config.yaml
norm: "rmsnorm"
norm_eps: 1e-06
rope_fraction: 0.5
init: "normal"
init_std_o: 0.014
optimizer: "muon"
lr_head: 0.00754
schedule: "wsd"
decay_fraction: 0.891
final_lr_fraction: 0.0
batch_tokens: 8192
MLP neurons of a small language model. Each row is named by its layer, matrix (gate and up: input weights) and neuron, and shows model dimensions 0-159. Each number is 128 + 32 x the weight over its row's rms, rounded and kept within 0 to 255. Numbers have three digits each. A neuron's up and down rows have the sign that makes its largest values positive.
After each neuron's rows, "fires after" lists the tokens most often just before its 100 highest values on Wikipedia text that the model never trained on. A number after a token or word is its count.

L5.gate271:127136107137178156152138093079122165090106089085141088177100138157178174118157102189136113173119087104118078160133090148072121111138101135099155132173098144112071162166125075083076107163163116122123174127170173163152138135192103074148150090157131085086172086161155109171085131094115130129106208150124151139087115154126173143132151172147182125156127062106118085098155185153157150063107064155142098163179143104143143127141136120081099121127161112108104078136139157145144096094078097
L5.up271:083095125143168168064053052095153123198067154141182172128143114186038127165092103121132153114109139159133185165127139134118165162110076161165097146125152172114112116102150140102150076180142092091117136152104144179150133132091095125129127133095207162205126182150206140121147122163138135157179152185130115100152200120076132097159147084136147151161120107147139126111187129129139135127131104119145126096124111184161128120120136134124141133178090083150090143153168116148107116126109139
fires after: "." 43, "ur" 23

L4.gate176:084193169126110141094098118199115070146118136134167108131141175155189129177206145076094065168199074117092110164156158093113097099131125113172112076141121108109107146120135153128145080104131109098050168128180134114110136120095089048065129120116181112092101115149181147126122127150152148114127145074144126118212151179135162127125156078136062132133124133148140079115122110151162096121162087114135139118096139146143143152107148193141131141113128137166149191138131131148124078108187091
L4.up176:124064157091144096125143121112178066092125148178124145142106151123143137126134115107134156139127152176121160109200130096088092117149105116100167093121116111093163152162134135128159137154116168132091130125087134153150142073104137112099153090180127106140135122105130157172125174134118121034168153110111126178125143190082114069135169093116117150148099128131076057074110091224109133175149165173065132136107062113117180085033142108117115129171157141151157162140124109111174100097193130
fires after: " " 21, "ic" 8, "min" 8, " D" 6, " d" 5, "ne" 5

L2.gate384:140187187136112100138109091079141112062116155107137121115166163087112136141087137092075118142116119085172099062166132097042128082112080124111167160146142051135159109110158130143138147138142160094079127140095085144108131096162120159122159154181150087132085108130108135115129140139124165072109144139088122116130122118104156170157154120102157055128073081140125180119164116109034176144192140144143193133132073136137153147147114147172193105108085129089134109145131132041157127130163093
L2.up384:119201194141113097128145133165114134078164152117133118119149187141143127164099185151128140199091067141113096082168130088153117114209053189166133169176139126098129141118109122082159105110189140105150169159121127127148116110087147129170164078067093129090142141148117081164139153107127167112120139123119137160148133205136132129109139092149146085136092074107150136180096124110113095148149112073192161138098172140151098137085131093120148131109102147113130116153120113082176047103062173
fires after: " ex" 17, " " 15, " at" 14, " of" 9, "in" 6, " in" 5

L4.gate194:100101080111105169097119062132110146109210114083135102155135120147135111127097135133084164191023093127156132111101120108159157118103134149104105107130077128140135124115096143081157141110106151096117090117074202067140161181158114121124127132104171185158082154141164151167064113106148134146135119169168119068117156135125072112115143151138101129109114137144128162053162100095110131145193129134156050091105109128115095147160097141078114109213179072142147143142097159137096092095115163
L4.up194:148162159118080153097155119063068125120149124122143144133163127177071105105087132122112155086067145163122129130112168137141153172133179133080138211089163073180112156114098096110115133120134108147155136132160186072111150129188113180161128135172113068090131185135159163133133151179152157092076125165137186131162150138098158163167136117148075164157148133144100165156164093109135099108187089139119119110178167108088161133173180120119134125125083143144184134128061041160150141139108118
fires after: "." 42, "r" 12, "w" 6, "pe" 4, "s" 4, "ment" 4

L5.gate250:116109075156121150085130148149091119092180106112198171138132143170067117128110130070107145104120149095111181133061149104185103114125146071091138116155080100107111161152123148124114090080153126152102143074092137182145116093067126250139178120190171102110091075126134139103102111076188110098123118147162108159154163144108140143169197119146099055125145108134088153145107110121140087121150120154087117112085107116149152117147140110165127141064155163134105101146102170139076154092143097
L5.up250:164132076117078152175141133098159203160185142148116163119121112124067149114082109092144070112140152181089120142083132177179170095145095135155118135139168116126130141147119125175071129109118139128155136138143193110103102143091161103061057099142199135109155125137110097104162077084175128173092055123100156104113113171118139151106109163141089170139124071113025178095090124131140142115139116097083116076128076119155081105129120154153128141126091121109165091117119159108143102070095096
fires after: "s" 52, "man" 5, "S" 5, "á" 5

L4.gate77:132121070148132146160135141091152157109092162090077074155097145108179167167097136199140078131117137128113131141172073134109151148089135120214118171088212143112059140072135153139102134135114076057147073068144116163138120123168113192124133086138114143108140143140094143112110098140142223078143127163138143143153160163151088125128131155111177043140155100127143091173107141107136092169120187136166114073122135092131107133150108107153131128155180137097134080131128156110137068132117159
L4.up77:221141087156143133126179149157108121159173114140122197114099117141108134148116137100120171099129211134149114118075183183172101140088085120131093153173123179058099158128083158134097157161101067120119144092139144122126080082169118163139127163131131132132124137155138083132153117166110163125161103148150138173188130158098108156128130210111124080088125082116187127136133104117087115148079136157136155086184072131142130160119114175085171067116100144149143093155142161098146095191076174
fires after: "\n" 95

L4.gate235:122109110115177161143141120107117205111135143127151103169186133102153138143112140071091067140090117092110074166123124159173073112143135097095089126218155143160072144070125150099092128102148106085118126142079168111103066083079159122119078140165126087122198092062091133096169180101139148121083145136132178156095141172099129133180113114146142092105110149039131121169117136104152121140104087113115124096067089125142111178121118166114163142137164161150147153099096096160167164085130157
L4.up235:100103154127141208090182141151120099129113161143115129149157209106138118150109186119113151115111163113069108079092127172128164150204115158163109169147155106162163116129147160190162080049167158136107135191138128144108144108123118163094108095157112134163099123122145163147116113080119131067172114104115056157125122132119165116184123102094164126104097108134126109168184099181132104141118069133096156100136179162042178138137200162130114136138070125127120199123134116145089114167113143
fires after: " " 27, "-" 12, "ci" 6, "up" 6, "min" 4

L4.gate189:123143083098139108168107111065104167112168173150154134144147162131122088145102198183067079124131113127142121113147145041125198178101120119140123134158154081137092086154170117215120144116154116105134127188167197108149074178117132154145116169175115166090170088107082107106171128122081155160099147132135136160111154101138129140151086077120089067070059131084108103155102148036125143122153095125098090114099135083101146138172132119149144144116114153113141150098106089151121128096092146
L4.up189:107172156115093038139136153134095201119138142158143080130149082138128105171111155153076143126114093101218126166186138120124156108154114164132130162126141140159130127161185121116138121127189148102160103172144183045175095128117126132090099126129184144124132123116113123118080172108137159136060136122113164095080108160153084101127092090169087139129140055174111115121124166128156113131177141095090148130107137119110100135127141100115149114160095059107113165136114074241162148077103094
fires after: " ex" 18, " at" 18, "s" 15, " for" 10, "vi" 9, " vi" 6

L4.gate37:177125109116152143145082183097148132104099135117120117116128131156095078100158101232148154172142183120083119173168118125218076125129166090153124082132097154207065079122102125137169150122138142156091105144150122124143117121114119095086112161086106129143151129085123178107138107179171148176175154149196097109139118156183137106134129131098167116144185180085085117088116118116108121098093122103123085124138087108176146193136175094145104142138155117137199176098075154137100089121149097
L4.up37:144112172204126128143101132095137160074118127131133136147076098147151137139147124170103164131162157118109098209115134142106098163120078136064115142119135132180097064135162095099146110168141155119136138129122154146121142109105083115140154138162138128060145152118121153128090157092194130157160151094135156125146104170082092200147109176137144162135099140089123107126088173162082142128183157125072054109118093094131051128129120146161100186127162246101161153166143091162155175143153083
fires after: "ic" 16, "fe" 14, "one" 13, "ce" 12, "ne" 9, "e" 7

L4.gate216:155151146127194067157058169138135117190121126117170135138097164142098083134139194143090194137097122078150128135121121115116137125128091109153177191071072170093125116080103075158151141150120102081145135122134091128124096138134127058092111095132146108149157095171115095055112119113136133115124097200156119172091136192141081148115160146175120126155102129142136171145135162166066110164142135101105115173173138079144094126090109130155096121076111117150205150085158169187157184124122135
L4.up216:158125099129142050134122141138090143154118111122149147101099092116097101136091128128174187101160163118119121124104101109170120127101060104148182144113135105118163121055124081134117130092163109107152154128100097117085091132132166096099102174085165124146139078207138073108106169141115077159135087157132117153140176133124099118121114164116174091157147153127130195199131099121122089182087099179162125126189171136168065139153049132101131095136068158161194169093157168116171128133188120
fires after: "\n" 34, ")" 19, ";" 10

L5.gate22:103121082060186085144112170074054144144105099178089159075196088146127144099116197119129100171084160162146061122075081125106113105135117152137143140146108111138082115142136130105140116085111148166110107163166116175173158138149121117135107105119124071111143164133125137120083141167114143181180086119102173121133137178137103106131123120107116094105145160109108103112119212098119145158112110157119061075139146134075170147126094101152160246115119071140094108143138149107095087153153123
L5.up22:161141071136130119145122165157037137186154156135162174099104111114118096159127088118141111109115158117165150158168147149150030102074128115123119134147167144155141073070089143111105170100140139129154167099138119104080100078075124132144168167104111085121163180136148103156079137140140097111155101097145068072100091154129120151080214090112116159148170080145120122155108159131187125135142143126132090145122119115128178148087182111147196095098118101101142139107168118137221139087182136
fires after: " " 35, "un" 17, "ed" 10, "mo" 5, "ab" 5, " Mu" 5

L4.gate396:134101103120101103081146087169125114178197107084113152149107128149098168115115166177129170114081158080142140066135144142058081118078108113151134143117126119140168128100097108104101100102138098139144131117148167137109120120156155193113155145102176126095157104127147124140095131036114123215131142135137071168140095175142122152132070153143157082114133131175148114115126144102156055060155117165110114072098136085146149171171100136117158192193092157101170123152125164176110078187116084
L4.up396:140138138130106101115161072117163098101154138093137117127121109168085163106135091109081113131113104115092145170153145139095118116104062164099143124119136194108149119114142098133172142121091110089134155099183157097111054135123079169145124094154119116100145153138165137126138114022105140176085136110135061077107059116130140190136148154126150143152125099137097130075091139158139158086178111200118027107033135090139065127185146112125139163146086120126158075140095135127128094083125121
fires after: "s" 37, "us" 14, "ct" 12, "it" 5, "pt" 5, " 0" 4

L5.gate285:151151134133120131083151192097120189094141074145119145103115192158148124145089129155202123109094139078133118113126093131130138058164127115096155194138107203138140145140159132143135167163071053095129082140145074139112092138194123148118110158120173132071167120094122107173101080121133118139133193138095113094085134093133124172153125097145124052110122133127105131186105193118084096149071123095149105161106119138101155127174120122105088107128080136112036166092166119160144182158132135
L5.up285:103090111135155101121106136124069122133097099137117157146118115132126126161110149139078163076134180032163167125129142106154147092157190233116061082139122112107123111158112140114196096120105093139090077113115116121121160130123112101166225081141104100204160148107088122056136138066108151193154164105170103098184117133142111142123158169149167084137131118138117110126117182172116112114112120066139095133119144138155151109155102166113087142105133137175191138097132110112084090122165149
fires after: ")" 31, "ing" 6, "\"" 6, "%" 5, "s" 4, " —" 4

L5.gate12:106090106105190139109092113096136119140133166164140153153129133129185141155158147135125121185104093139161140127080110104230105184150090137156130143151114125158112184102131154146169142113082210130106065153139152138134107126116107127129181124147096118199080124118196147160121144121098148176150095165199100141168117124182160004150132104118107092167100159117103136166101145132165139161147121169087118101138105115119099145123148101128130104211141092116104104151118118174147109175197105
L5.up12:119158110145142073194184139056141067097128118093146153106169141146160173162124097121081157129114062102165162092118174098134126138169143106082082138147099146180154131111126134120191146100089158113132114078110081157110161120142115173104149077143082127167144121210145144144080059097125116127164107170192122126160139158171086100131092125146062101154095156108130152118115150142144152131157136183069134109128138113130192164123186084123152089167133134161074121135089106181114199136118118
fires after: " " 71, "min" 6, " de" 4

L5.gate169:082142120122163135150107111136089164191150119071157124105107168111191115099153165161094177153121094210161217118139153099073120103110062139213122162122100130191114196138193141153128105125086178151132111164139135150157113122081111156105146112111067165149137094178143143145121076116171155127152126083130065121147201110140093095148133138074032129120144064086127115116125138116137082116159100172136125130164141139141105136128104156139130095149084146099135122159097136105126102129097124
L5.up169:154134097212187187179138108146157149113129091170123105132133117126143134172111125167108162092091123103096191154083100101147116107082136103147119133172147150145130059173157105042082123102167171152107133149183131157072204171150152151158128138121086083181121130138144153116125114068126141115140116092147129146110149116062130147180096069144131156105148125089159109152062185121175101077126146138116086154163154079078146098131147103178089134131083096162104170128086120107148170110145144
fires after: " " 35, "s" 24, "les" 4

L4.gate91:149139121174130100115124128186142145120118107118153171110095192185102121152166130188047126088081082084077134122084121123085127141100116135096165160155075140111139133143134078118106130137105072126138088147113129115125104085125112185124095150233148120061102197124126172085100137122193127182141098193150186118193097178095141094147114113149084108088135088175068132108073096146124147147126096111165102127103158120118148160167117111123118165137115162155114096114093174090143124106145160
L4.up91:164100136137097099102091082147116157106159089151097153147167149131104149109121126105087112115132133086101136107081181151136098129079152134104124142192110175118183122111119066112122179173137096145124111110164152110180133128116084255091125102165163086032140106094168165108077125067131111160124098120112106102191116161177158093136061129097118130154131116187090103086082065114083163115129077127145139134117205134172128138126125122116143123161093127168130132164103149123126072141136119
fires after: "s" 55, "es" 6

L4.gate347:133112100129168131120135145171149118161176093129183107108155199173123147141165092145166140126099120120137081123133096132181130144094135172139169153158110123108165040153150079092092156141093140154057091088112129125105122137106115221099182166155076115097113087113095197127164100121125113139172068045122155118150080101131135156150122117137167069128117137162090096188162132106141049116095112133145128169068124145147085149099122162110140172090111118152065127141141111117111170079144108
L4.up347:178137122155151162181108106140153200129096147134093175090110135153084104139141139151169120092210171152111135097126100120165115083088080206114102137129097143115144155140124114099150144152144088129183143148107093163149072140059124152106105107170106115119117143162087145145142140082126072167128091126152125114156146168078200149156128064105093129134143169141123156162127079154051114154127082096190061152134151132154146095110107104120111132048106163121137111168157040142110117112096085
fires after: " " 24, " 1" 12, "ad" 10, "in" 7, "fin" 6, " de" 5

L2.gate355:138129143122205182180101148153115128104169105164126120131133075194133126221098152158118112125133157126107108158062161111135148103075125127121110089154158126070167068130168118127153125086197123151125180124145104111165139125111127110140175143120094157164074148124141120166134095120143088149144190105124108141071120141144075123084098143116103234150141157141099175101106207101156112142124165125084105109147097097163087130134074179135111053138088096156163115157138158142187105135141133
L2.up355:139137105118110117114119141089129088159096118086187069121208160131123084183122158066076085124101129097082156169149119183080158117113130124141122169076134110132155075140149074069101116075167175128150087125113048114119095104090127163137125133076112085152137145150115108139102130101157125085066156106157133075113144147138079160129139089125161077174135108083117139134166128140103142085114162091160151072095145139220144073174127144171125100113185124162080115087102110118160134103108118
fires after: "us" 19, "d" 14, "mit" 7, "s" 6, "it" 5, "aff" 5